Weights of a small GPT-style language model, trained from scratch on English Wikipedia: LayerNorm before each block, learned positions.
MLP neurons of a small language model. Each row is named by its layer, matrix (up: input weights; down: output weights) and neuron, and shows model dimensions 128-255. Each number is 128 + 24 x the weight over its row's rms, rounded and kept within 0 to 255. Numbers have three digits each.
After each neuron's rows, "fires on" lists the tokens most often at its 100 highest values on Wikipedia text that the model never trained on; "fires after" lists the tokens most often just before its 100 highest values on Wikipedia text that the model never trained on.

L5.up512:134114138130102139120114123156103121157138111152157137139104182105075110109122131096122131148142164100137148127121097130093115087096132124117116111146138117144111142111136148127132094134150168102146144177112155182142184159158092121094092119164157108110104126131144133111091177111072129109128141118129156152106135156151136135107177124114136132136149116108105154143161148151112094132129
L5.down512:134074120176139106085129140126109151094120123147162139149137152158157136139157093157139136107122146123171133129109154136136135122099100100080119103141096121115141095133088108155143114114155139107120150111090138134127103127076134139124144120142124084098082112177122139155106123125124132101111074163131137145194113117121118142119100148124089108153143080109111126149108128117106126152170
fires on: "1", "0", "7", "9", "8"
fires after: "."

L7.up701:096143145121171126103097124128162148131127115145107123129140138161144150156117175143103104143110144131123142104111121089156122131171138123181156143137145105101155135161103095164099144121088097154117125106104096110085170086137120116143157101091129097161133131123172143116118138095131108137159131087127141144157116121149147092112139134091094142153113103134147142136137097103114123137138
L7.down701:135142129114141160152116115158110119088120117158117111145115127127123148103168098106160163119105122165138090155123116137122064125166118127122122172167159123152151170145156124172139114106168164115128131112110147118149117126098119167137131136077162130146163185108159132117137153144113173134178087115113111146161076103124073079132089101131079140138135106118117082122121094087148104135127
fires on: "0", "8", "6", "3", "m", "1"
fires after: "2", "9", "1", " L", " ("

L7.up972:098170099144125143096147156104115128116145172084150109114119131116137108087100098115114130131151113155123136140134092114110124150136102113117162168144139083126131122126152105110125104139083119122122153137103120127133154113092115145160146151172104142117095111100118098135106154113056144098137121098119158167128060168132127106135135096116122114153126101133133095110114122126136174128115
L7.down972:102161142103082131157117161073158123140154133136102132125161140154136136148122136134163128121155120168113093141130156130135139089157175136142119115149104144102133128110125099118109135115119106127085107090099105129093104143165092116089110139131167115173104125124119087155177156140093111089128175162129106140144106104113154108099104121162128164169134157114139117120073112133150138172070
fires on: "4", "5", " un", "6", "on", " in"
fires after: " ", " the", " Mad", " New", " an"

L8.up865:150064094168125134068151150168162127188117077126116150152136109172104147130143115086140176181138127128081141127107153155105155133131149119091128158143165146128122126143139090135162133117155163105145137090162132148094137116090113171147186115077130172142126129134117110146131112131097140140142135129144149118152130146130056121083158131123135122125139132143121103101130130111138142092120
L8.down865:128133139145109153151136136145114170119128104141145133168101102126122128116128126072143134142147136169128132155145161099137121118120124105180104109165118126147110099121132100142146176148150104089166142142118143123112106080127120142144125098146123167157132129164131143101166074132090117161126163111140171109088158083121158116188146092144138111069104136108156100132149154126162162160161
fires on: "1", "2", "5", "9", " p", "3"
fires after: "0", "–", "9", "7", "2", "4"

L5.up799:140128140099128139129123094073135113113146131128138136136150144121095139150131117135163114141146146125106154146130119077126101124150114120113136179070136174123151102151144137080139154097093156115122152140129158152130142147157129127137080127114122116090107116166103122114092148103149145107161121155151139120112116146169124187107165109127177107153103164116131159149120176120133098133095
L5.down799:052132102143085113118131143144127128119150098085144195127154138149101125126144130136112139108146108128142117102090158145117094160111119136135141091143151104138113106112122139116135116173120144121111120130146142152133128135155139091091148140078124172136112125119140112139091102103121152119082107127104206124161103098155137092127106156119105161114158073113142110112121120102137140107135
fires on: "9", "0", "8", "5"
fires after: ".", ",", "0", "5"

L2.up412:127128170152150120177129104162136148100132091163106113120126156094112107176099125191107118092163144150109140116157129094161140121105106129134117135144100127119119105138119145101128122113131116079079108134121115152130183140137146138141081133127106135123088147145114137130127127148111123140114114116152102086133152126105128133117148150154121151159134110118081126170130138120080152095177
L2.down412:110105128112138136118127118115128107118158131132142134136120120141127139132147138118180154146131082137083150164136148189148203122198141114108115136096122142138091091142084127131097093124151075117105104160142070084091135089151155143122130141162129133191140143099089153089114174106105095146125190137117080112137160145077126156114122068128114150093141128128112131115156124088151112123165
fires on: "1", " \"", " |\n", " G", " |", " "
fires after: " ", " |", "|"

L8.up844:117151066128146137127111122163123138136127147141084125114140149124122133156133113135103138119146153115153167134141132159143148147120127117161131127119139118107144144108138128138118189136114135145153122105124102103066167142148121108129136135061135139143121092149129109123094123120133119125142130170071140140098112167140143151110132132150123153136134066136179122115139155084134095121167
L8.down844:101138167176110107142111126116126155130109131123156114086138144133138115166116160107078125110122138112120126103127137117145143154101081135160136119166158114122088115112125104137127145125137076146103104166100159112159107098166159095142137091146137099109111126092160125108142125115121133152116121175147113168105151058141130149162124112134121132093145176114180095141109118135143105118138
fires on: "1", "2", "0", "9", "5"
fires after: "2", "0", "9", "3", "5", "1"

L8.up45:126152112114120144099126095134138124143132131107143142109118132107121087175122105134125140168129137132093088091143105108110188145187096102177160094119131120142110102125118099168117163117069147152089084126132141134111156127125104099111120133139120123128093162137111128165106115129109110121194134126132120118105102181134144105129108126130150094127132118100153092132181113085175099109089
L8.down45:110149156103127105141120079153102143142133118151116087155151119116116175130111123152126097113149130116156143134125155102160134113120111077127146150113123116134083122118141118103166112120155136151150101153135151172142142119119142115147158070105154180119116153119141164145150092118101102155104112101095103136117127170083160165153134139128167154119143142140092103132150131143081107147128
fires on: " f", "0", "–", "9", " fl", " aff"
fires after: "2", " the", "1", " her", "'s", " and"

L5.up904:133095120130111140106125146144135126146135097073177125132110126105137138092140144127132136122095139141113140167159117142162096113146145178123126139141099064168151120134154138190132115119132131100104128129112145167132160124113121133119143138095112121110141085108108141137109157124121113131118139133135110114164127162148169126136114095119132136122144130114096088116116120119128115164145
L5.down904:137150132150078122142147179126141139147125125156170129109123123127127099128095129113107125159142159143170122135103111120122078145101164118151138134173148134090127165103126094102138123140160125094096133089139113115139085119158108123111134110146158118104163124101132108129113077119116150110135107162154134143098174147093123118146151106130080147135121112118163105102110152162087128143132
fires on: " |", "ap", "ast"
fires after: " ", " L", " P", " pl", " Event", "p"

L7.up412:111129080128156121109111119119111108144120112091159158120143136120121097094108099134158122111153104108121121105119139121138143137147153086106129101129190127116156145117157149087111101093135089132126123160114144103106128136154141141110145155152120141134132127107134113123139147148133142110120189132142116086117089112103105145094107121181138106137117166178132115130175163145151102117140
L7.down412:087158132159116123135128151132080107104094124148120110150082100093124135061124122161111160144106117161158101156135135116082123123151091153112135124111143105093103077091159112114153116143164116151083126139136143128131144133107148144095152132135103103131100088098153130131119095130149151120103135101143165107109139126096159156102097102166165139092097141131152143117144125093135116132158
fires on: "1", " ", "2", "4", "3", "8"
fires after: " ", " |", "1"

L5.up18:112153109172134136131058109124169098137146150121122186082117103086138118116173111134113151125179110128159156156145142098117133092142127133107124130112115071071152138107142120155111085151101177140132108076090119139126114166130141116135156111109120145143126130149156161096136140152106112123103126124150140133122090115133130166113128100108121124116096130140137140181124108097137166097124
L5.down18:128114134148145127168123067135124133093090144085100093114137068135097108117142107123098097124095131127147107114131110104168111145174158114094115159145125101116135091154170123126167078082144147091158147090165123183130131087166172120174132125141064104167143142131103138113145139109119157114103135129143104128164104135114134164100164120115091141112126139129151107105135149157135092131123
fires on: "2", "1", "amp", "8"
fires after: " ", " l", " L", " s"

L7.up61:092141114123115131106107152145141110122136130102178153138070134105120110145152117138156110129165161118107108115142131120143131098147119155105155163101143130096174129117140127138153116118150109132125133117155119118139163106167177102137133114150171126136131069124123145163131126145180110113142141130126136123083108194077153145147112130121130158108135056122091091146147161145099147179089
L7.down61:151180114079112113136137151139127129158152161149123111097147129127099108143046118111100135070075091149155128074143131120129114152123135111113153165156169136115128171126140113142146102127121133134131147153136131112151165124114102168131180137111163107127160144145130122131115087142140161112123126140122180181125143096085138088134093145101142165135125179142110130171120137146155132112171
fires on: ".", "–", "m"
fires after: "0", "3", "1", "6", "8", "7"

L8.up400:119142119120086183130143114148142122086115147153120151152094114123164128099142086126168105154119151093154133121158118152141115172165127128151105116127127133095143092161161113096094132118149131125095141148173094207169167097101117110139108117077112105119174174126126105154123090123104084095095156112164099134117144121171121114167144132107143141075128146107121126125124087151107113104140
L8.down400:119145112135138125109120150093107161147120161159119163112096090091115157193122172098132137157137113094119176115124171110164118098132158155098126146111150130120088124140095157128148125145165171118123089115092139100085140130109151117097157091129133110131093119124166124150126161115138155142135133123106163114106118113088164139101118146133155112125109148154161127114103103142122142099132
fires on: " ", "1", "5", "3", "k"
fires after: "|", " ", " |", " An"

L8.up822:131154143111143132131119091149134123151098077131148122153107107127095113123134134121107150072144133106115108093138139130154143119123158160111144156169145099118092098139132132118108167089153119063140147182092132097107129104132095166121113111119100140098138152113118092169110150122131111137115118133145098112128088114115153113154148130143123101124099070090124107170101156112127116100149
L8.down822:140161129149098122136122134147142104113158148120108153139167114083115145121126145119148161127134138107062160126122142115129085122156148086112153168119167120140113142156137107163112098143094141138150123093109127147105068161152163118163145135117111139117103101110126130137171111136109107114138161090096139149142126105103130138092141154128125157141104118121156110128174176101114149133153
fires on: " |", " ", " Liberal", "en", "ak", " c"
fires after: " ", "|", " |", " Slov"

L7.up625:170124132144108139136128136078135109148117104130121143131110121115146095085109123118118158098120140092147119110076130106132109116164096139094182151124153079079115130126116163092047139145110151153127135107165119100128186139096130118136155115182126172107119113097168096121132074119106156125147100142137116182155129142164129123112126087113120123116111135128114103165155112127104171120091
L7.down625:131134161124156127115149101141103128133106127115110136127085127140142128120119125114108129132142142161100094146170127163123113098139177096129100122140134135159178082128155082118127105129112102153168183216113121162109093127156122177073110157127133112145145136126130132116134179123114147120093152166136114139105095108126162138134141133124149115150132134167115102086121127170125131111161
fires on: " ", "7", " out", "9", "5", "6"
fires after: " the", " ", "|", " (", "1", "°N"

L8.up1009:117139121144087125113120147083143135106104165138135164149118148079106137136121158151153118095125110095144122115122122102171133140151115099138142129165141128123131111122122122140164116135132181161147110130142133122171146128131203117145137125103132137111141125109113128117171114087129125110138184099129163099108155167170116151067164140141090132142139167110117154126121119123083145139119
L8.down1009:108094133131134134119098111115120123150122129104133106148146100099094194134152091137135149101145139180141138118159125130134135171158139115149076128111150095137155073140139106141118142112139164110143122135077144158155126146106163114175092165150111117141124116122125105100116110142098134127127147102103140129127164116122127126097192129145107148145156147109136143089130083085157136164118
fires on: "0", "2", "3", "4", "5", "6"
fires after: " ", "1"

L7.up446:162127115117111154106110122105142140145116132166131109127112137117140124122110113082187152132120156144103137123157144184109107163097094088119101090155126117080141161124139129103119143115101117123109134138119124166083161132131090143125104150136117138144138106148157157119166087144069145152132149107083111128111144147119086121125093142113137110136145159162089149128133179101099157152157
L7.down446:129156101130123107133143122110151134158097151141152121138134099162145092171120084141117141103141138146140113157123089117138118177117110082094141103121078137128113098158130113133097140160137157049131158167099122154129121131125063126123088165155115082093148183119144185138125149115118166154147100116071121118135119127117148161160130095105113143115107143098134127158119113164105119131149
fires on: "1", "0", "2"
fires after: "0", "9", " "

L5.up651:140113113140127116148151150166134136145147164105183166083155146145115110118098113153132110108158132111117116112121177107121092095121146090144119146123147137133133132139130155081139113081127141150098148162122163132155132115118130119127100150089158103120154120169105151152131143094104111111140119145138122178130091119165184096091115143129145120158124133129137150156131111094104136138087
L5.down651:095123148126126160114134108151124137124146076144146163127137165109081138120158143123118131097181132106112111105135139170179118146089083113083135092147143139112139098103108119130112123164137099091124126125102102139116115118125161113127137151144119157133132123151142132067169092133146145123123176116165137150117151095069136133131166104163139154096151145159142083152162128142141099153149
fires on: "1", "ed", "ond", "9", "ony", " |"
fires after: "–", "b", " trad", " Anth"

L7.up67:067125117129124117099119127130149155124109102158135132117157125080103158152104122095151127136151129186113125089073151107141115129137144075132114137155180094156079146160149143112105118108159098172144140152150104119166091160149099163133139137094181121129127194152153139083112132093116133107131135072167164142152102154120118154120094139098133094134163117116108120144141105094122159122139
L7.down67:130146164175152116118176132152113095104147107113141113138118152097116105168153169146137137116138145114178091134153117117114120117178101119083101137166100159112110121102121074088128117163127106127100168150113137159166151141135110161153099094099087174117117107106161085115127122121111100099146154138153145105142070163123159113090133092147127157144126140139102103101148098112117120098168
fires on: "5", "3", "6", "4", "8", "1"
fires after: " ", "5", "1", "4", "6"

L5.up1006:125124138116098174079112134156091135123094119094151089140159141105130103092105114127116139137155147119163136118119170117119158119114136130156128087109124133110165127136111153071108108124144139162170127094158140130128154110120164122149138111124146129157132093142110103075125151127124057100152137129126138115125122132143121127153105132163119127109106095137111144143151120143142134173129
L5.down1006:129176138085146136121156117149131103139145157145098168120139148108155183115163106164138120092181091114093131093103135130112098156154134158142099129110137144094107129139120132143119137102128124087114124144124116118123125127133154139115095114138124141131074166143120140119144181074145188135181135098090149142129101139102123186106107163090145152091115156118136086128110131149113136113094
fires on: ".", " |", "b", "r", "ch", "th"
fires after: "math", "0", "1", "9", "2", "8"

L7.up959:121120177096173175109119077136111159076125140108130119108174163137122113129135130137131150117141135131135137120158149113123148136158100145094134101144072098103107147126117129107131101130118072168146117086150116078121162115145127115140153162133168142115114152140173149078113094081140155152131127113141135114096130124145152149128125130083104106121130130161061139175143104127119142137134
L7.down959:150142149115132154119124146164143116126169132145113082103124100209105122126140151162145099100099078145121172148103096154108089098157102113138130113191140109102126102162168106098102174159106115128153152184110169143116107131117143128137143122104140104143119100125125117118134174176127134111100144119106121078098119109121099139084098082161122102108124144195151155128118111118123151137138
fires on: " ", "2", "A", "1"
fires after: " (", " |"

L7.up915:135140082132131140146138142115153140107119121137155153141112113121133104106141125105148126147169121103098154083132175099117112183145082170107140153136165108167095104138112125112150076133149166120097111131088170089148134116168103138093125125084138145129163162129136133112152112105115103158076125088192148092151071141114122109112153103145121128144108112125116147139184112108136123178116
L7.down915:134145134163070088130156120106156127143152106144086105125135148108132094117093104114111136115114072147107197118132126133114110109166101129142117153109198127123137118141135093083147121175114105145091168135111133148159103139178096135137130115137117122133120155139169119138086085110121108102103105103136128160075114144145144161108137134126114124089107135132102103110126096114141085119135
fires on: "1", "0", "2", "3", "7", "5"
fires after: "1", "5", "3", ".", " a"

L8.up592:120125142107100129173152154137125112114146136176159159179110083088137114089103130117130130157086131143123124122134095106135147132123175122148159134130140108154159120136142153131128077127114162149123115099081140107156110153091129079110153123147112134080130114140140195141154084108160133088143153119114112101102098115134127122106146131107159111122121086134108140136148100132091109144109
L8.down592:131079097092129159105118158101124134130144166120140127123127094127112145119109166097152110126121113105121100102120125123114135104141115134103117167088120166130136079126074116106117149106061170086127109145143108114120110128113089128113111103117124121158139126142106181154156113093163101130171100139115126124148106139156108138106165115127142130142143123101109111132158128150123124132140
fires on: " ", "us", " a", "."
fires after: " and", ".", "ul", ",", " |", " ("

L2.up745:130147135132093155107151102112147090101147141111124111122132117160142104170110116123100123120122100103132127131121098118159159121141144122114139140129145099104109167146108134116130131142130142122094123129131083150114114070148138137121133118118128127104155114140136113114166131111132105113134105167182086135118177089123141098129121109123113163108120152094099126190129121125119138098096
L2.down745:102122148079124134125136139135153117105117186089116168149104138166181129152146159165150142184110096115132133178120101182167136118108156145090123059155143136146096118125107147096139121145111133144134143129167118110102063114120132156136168105132153164145139152133166159098144147132102106097119131097175121142107136133125121113159146141149082126132118116145159088151079152126121120121141
fires on: "=", " is", "History", " Website", " founded"
fires after: "\n\n", "==", "-", " a", ")\n\n", " was"

L7.up148:092091124133152160116130082101136124127145101127142149124158135114086114116150110138162147149102131166133090096140124136174145113178105149143097093125118125101125154125143156105116163129115117155134134103098164139141134118157157124164110159122142113146126151104103112149108125106143146140152115137193192107113124133100120091110102113144114102152149098120108151121206147167151158099136
L7.down148:143138118147164125121146159134081107145153169119132122115145154165115194133143104143134136094099116148106133134130152120123118089141112116136143155125122125132135154102090152119132112134119119141155135060071161110140163100096117139087097080100150115121107096083147127137158095124089151086119152151098143118136115119132150157119114148122137113143102152147157161121138126118151134128116
fires on: "2", "3", "0", "1", " "
fires after: " ", "1", ",", "3", "2", "."

L7.up703:140110126078126133093172160106166141142126111063132159098129097073139114119142133135124147138142087125121122100146151166136129139195105139118119072123094094124125138147139128163106131158120138107151110092093143123092078110151124137140121124118140150119111141109126114121102126142130131136119143118139134119135118127144164126089107118129139146158117142123096104148143108112089111064150
L7.down703:138113162127129115140152089119140147144140125186129151105110126132111136150121155119190144108192164106106135118149119120196107133143144117179112130152177142160111088155107118113114138127147109080155151165146116139149151078105165117101126146140140117111128139141112121111119153106085111099171126078167144125117141103055120135093166148159114072134150154150158123111154136121102172162115
fires on: "0", "5", "ar", "am"
fires after: "1", "2", " ", "0", "N", " N"

L7.up279:118074128169114133127148118116202135091085114096126116140122113122137124100092139150108160141129120149168149151129110093179119135152117125146130117154116136172129149116104129080164125142150109151121180122115155113157150153100139148116127137154136133129133164089115152141116109147134113114144131145112126134145049124131126125135182138181165148152129105121113115076102144128155093134109
L7.down279:146127109152128172126166089131108157124163114118156113116129125121111098129139156116154146117183172103149107060088083167122113137157112110128125187080151126141143126121095153146090136145156112124085166143165176111086100133108138097140111072141176108127101107178167167157155100107141101119123151145152143137124163131136121145096104142108144118103121164150109123139114119152154113123147
fires on: " ", "1", "2"
fires after: " |", " ", " sc"

L7.up997:081132149105112160112118167149168139121127132166115132081133090135102110170116097127147141135147138115149085106123158145143134086162140105102144057154115153117175102115134143105083090102113100144124106125140105130093124127150114119169138121149142084159129102126113141135136111133138128111113106148114176063133108082142150137113160126122097126143120137108123150188122106113092133122135
L7.down997:162116128172123134076131130155139110146150147158125146098109133090121096144103112193139129126145113140172116094160118074135106128074126123121110158124125144153110097113112140104112168103108154131134109112155110123143133116086097113101152115133135143094129126141121094136142121127144134106127138134137146101120134165126131174170104157108151159151135138144131144135179157134134110122106
fires on: " (", ",", "°", " +", " −", " "
fires after: " |", " /", "0", " Ab", "6"

L8.up901:115092114132121145115145137131119116174167145159158109135122136131112100162158119140119149137184113150140137104130163128121114104134121097116125104127179143090105137144109156160132141173139164115137111138146117127112128115167100167084133115078148061126158180118116082107150120106105104155125144111130134161152169125133127118122126129117108135155118151166137120099106164102089086125101
L8.down901:138126130145123149160130124119141153088152141162129173164101115106146123110118121190165105131138120069136157180098089123134112138154134118155165118175121135121134129097128086108156125089139129090123099173149166182138153131125115136118127143143127138139117120102135125080104093135169136150126154146112095128101126185101129104058147102138162131131145122089088131096158118140100117114075
fires on: "1", "5", "6", "2", " of"
fires after: " ", "1", "2"

L7.up642:114133118165100120132164142121155111119117116129113168163131108151102133132162144125140146103108138120162183126114132071142123147134129119147189128100115123164170128133108114132109153155118101150072151107111142120106149106098119125133143148131147130155153107096112116143076128149143147114137141131078133133140109154100150141078143083141121146118126133101145121146163099145148110123109
L7.down642:133096098162172119111089151126125156136122158170128105170131114098126156152145102108105166117129147170102144136068116122148107142140107154137112118137109133097124127117152097142173082148150114155150119138168079118109137052128144161138120169132122159138111110128130130071144159102138104131145149147132164085135150154120116152185109111138149157121117107136124153120140110120103133122147
fires on: "1", "2", " just", " well", " ref", "f"
fires after: " ", " P", " as"

L8.up853:135112114124119158142137132146132164145086131142126141115116128092150140112138137091084132130093118132121129127128156149148118126135160095126122157118089106115122134117139132108155141126135147096206130100112127108086144134117122110123107125109170144158106107105152148157115152126142128180149170133083177138166103143097153155073183148099102118112162117173129151133136144088108110109124
L8.down853:154114134148124148108112095156114137115143154143192099138095117054093109145137130096140140106109115126112130159125144134163119123173135155103128156098106166201148142126092110130117129133101152120175142131115099164119086124083179117116131122123169140137135140124154160151106110132102172120144127152115175116119145111114123138127148130151128105111112130137154119124132154115114134146114
fires on: "0", " cm", " few", " years", " m", " two"
fires after: "0", " a", "5", "3", "8", "7"

L8.up697:091127102108107165085113132128124152111085098102113163125115123141133118100167104155129138111141133150149167124111124164135131120156097137136139124084082136100191097183102107115086169169094129136142161132124110173136104092124088118144135145121165152102112107124125145091119142146140119127111110152121141149185092139156097112124121120107118127136134157158099138138130137119129099122162
L8.down697:117136115095100124129087117114129119131134087131135140126144137122089142153096167143149175135131111117119085138130095121089136146155098107136156154138103126153163109097120144161129153117121174086097144102136130124107132182092111142131146152166136114098157097158150157105113134124160115126114125181121132107118093140178179111061144103140176138098127098138148152120114115131121140098093
fires on: "1", "2", "9", "7", "4", "3"
fires after: " ", " (", "'\n", "–", "1"

L7.up380:115095139140169140099117127122162130151111148118136147100135099106080124130158041174132105130128115125111139117076101146131138172119130129159138163103126136115104123124170151124187122141115165120100114120148143105132139160085135147130139151115133111130151167136142161173153104134127152133087099122124154137143134136102119114143184106117123165111120104139112149164144122127121110112124
L7.down380:092118128149138116107154085089078125153153122114166148149128129130163106133106126144131132093117125130134194072121122105145101151113139119115109119105126137131148084133082122123154110128097135102132171150108189154150095130110119129134091113151162123157127141133134128114140160110123143102071156116152168085135141164144131146108142150103139113168143095087159122124152106123127128099159
fires on: "1", "8", "6", "7", "4", "5"
fires after: "2", "0", "5", "4", "1", " "

L8.up668:138139172127147115131143135117166146150142145114151149096136109113109120131110127110174137104149119144143107126150116100122151121173107156148129118159140174159123118074074129133119125169124163145097153103138136102131109117101135091099104147145128147132101132165173170108128099121141116154147139089107072167089125118151115132100134148148112127098129096139158131150153098137169145141146
L8.down668:123120137103129124108096141115111121101140128143130139129137156171169113131118147134158128116143118135135115080109110139103171134082112152114132150106108121076151078155158114147121137101116132118111127169142137122125141114062189201119153116135166141120100130104132110160151147169165159083133136130171159135136105150164138170141099130120160159113145104154119118163127115132118143134189
fires on: " ", " m", " int", " v", " S", " ext"
fires after: " |", " a", " \"", " and"

L7.up908:122124177134102126141098113115166131129119077137114104176104147124115104126144177132120118125149185115186119123148089123165137137149141134141144161112138145113113112095132129119193114111085141134141077151137127121108180114144120117175086107128127142096109144129109168108110145147084126162167148171160115135161145160094126096136140083160112135112114114106100146135116128175139089127126
L7.down908:132134122121124106154151128128114143115114113129132129117194126126098141127125112158121122100104139139165100147115157120107120121120108149131156162146166121096134121132157138143121154086145149108112160149155145120081089126105093145148149130085102144139130132140133132149114132139107093097150114112112144129115174130131140120138132138115113164074165156111135097106144101132095141099158
fires on: "0", "2", "1", "ic", "o"
fires after: " ", "v", " (", " v", "l"

L8.up231:104172104138139096108161143140147105131075145111122107124128119116148141181116103143123133151125164071109149110094152093116130107115151131122126144131159127101102099137080153122163117147119146150181164081163118087129105175113097168125155111099097150129124161120114101112105114088087151165147129139135119134140143139096147137097156160142134084120093156137172106135138161083112100135113
L8.down231:123083140134117118120109129145120147150123116107123116099146171126120165105140163160138136122127183122099132141101139164134130122092144129147136151135132145129077116105118067114143130170146123094148128150106118120101100150137131155168125097133129134128146112151136131151093132120154166115063145095107151163109149112145117099145127152066175103100078173156122169122158154110181157123108
fires on: "7", "1", "3", "8", "2", "9"
fires after: "2", "1", "4", "3", "6", " "

L5.up853:098095154101127124125128133121089087172069131134105169166137126124104097124139147123096129113140132101180136156114112122117117159119100115155133114110146134162113132127139135148134088139182120124145094139135157128156077132114123102090123117097144128147125103144142084120099138111132118130134087113169158189122105095095159115092122125147102109120126114126133134139153146148105109127109
L5.down853:125137104138091141080117162145095130116126136118179112112144128151121146113115118125113120076105134140135136117140174178101110153159120138189123110140097134087129145088128127116157146165104136157113120096107113076144063128139114068118130133201134134130143105122111080134137115075143109085105153131137126091130161143106102133130200141142142101146158138092138125140106107137171131157149
fires on: "1", "8", "9", "3", "7", "2"
fires after: ".", "1", "8", "7", "9"

L5.up340:108136103122149138119111115139146137141098123142111107123121120096139140137154140089132146155133155136095120123168072133142143175165112140066136127114159133068115147150093104095136085111149127122111147102112148122131140123126155130144144112075147133148124127130118128149113111162127109133136123138111144110160114186122137114130159147120116119113111167081151146158129131113141128079125
L5.down340:128128114098153096134119097125141121174138138161110049151124135129116144149106102146115100180155133104134154154121133108135162169169114094138106113140116151118116116131099121149158106115115127112123111123113088120094093114132076125131129128122132090170155142152122126160103129102131125094116139131096124122108110136130127132171120115150162155098165110129125119104170144093096152100085
fires on: "9", " the", "2", "7", "ter", "6"
fires after: "9", " of", "0", " win"

L2.up328:156091141114132139089129152152093134121168122110127143128077123124152091080124156130124134100126130131167129082105165092115150175129087120126162139131117113115144102140117150136120122116104107169115139152148111151155137166168142119122153131128183130078085124172167148134153149090131115102152096112132114149116148147127144162122153111124144177132116160136121180130149127134123144147139
L2.down328:147153129111135138152089124168115159139140204129106114100108122124156118115117098143074117128146164124181125110146120134146105104120110130131110114148146162118157127094112156117115121165132157117146152117123123078126127118102074125111100120086141139125136117095133148099152133147150161102153140125111128162078091136118155125100113183130162129149107122144113104128098142142153158136127
fires on: "T", "N", "M", "S", "R", "J"
fires after: ".\n\n", " \"", "==\n", " (", "==", "==="

L8.up623:133124109137124133099076148166114118159128115145142095098098129104161144112125147129133146146150108131125121094138179112133179125109078143119159150102166148113192090129124122153111176106120131104117089105117146152152177151151123139115139105130132116145119132115146135126128120119155116139117163113070168151072112111113138164132143139164083145121093143135086108129150136098150075133089
L8.down623:180164106089111125111144098103087131093117157148103135152161126127132131140139122116144117112117133161147109123114116077156108124155144056119137137156104097149142118126130121166139085144133098166123124124163114103084119098187184157143155139119105121124125068139110121086140109137093125130139093140154148108133144127108134158158099167123176109109122134110135131105120117131142135143144
fires on: ",", ".", ":"
fires after: "0", "4", "1", "2", "6", "9"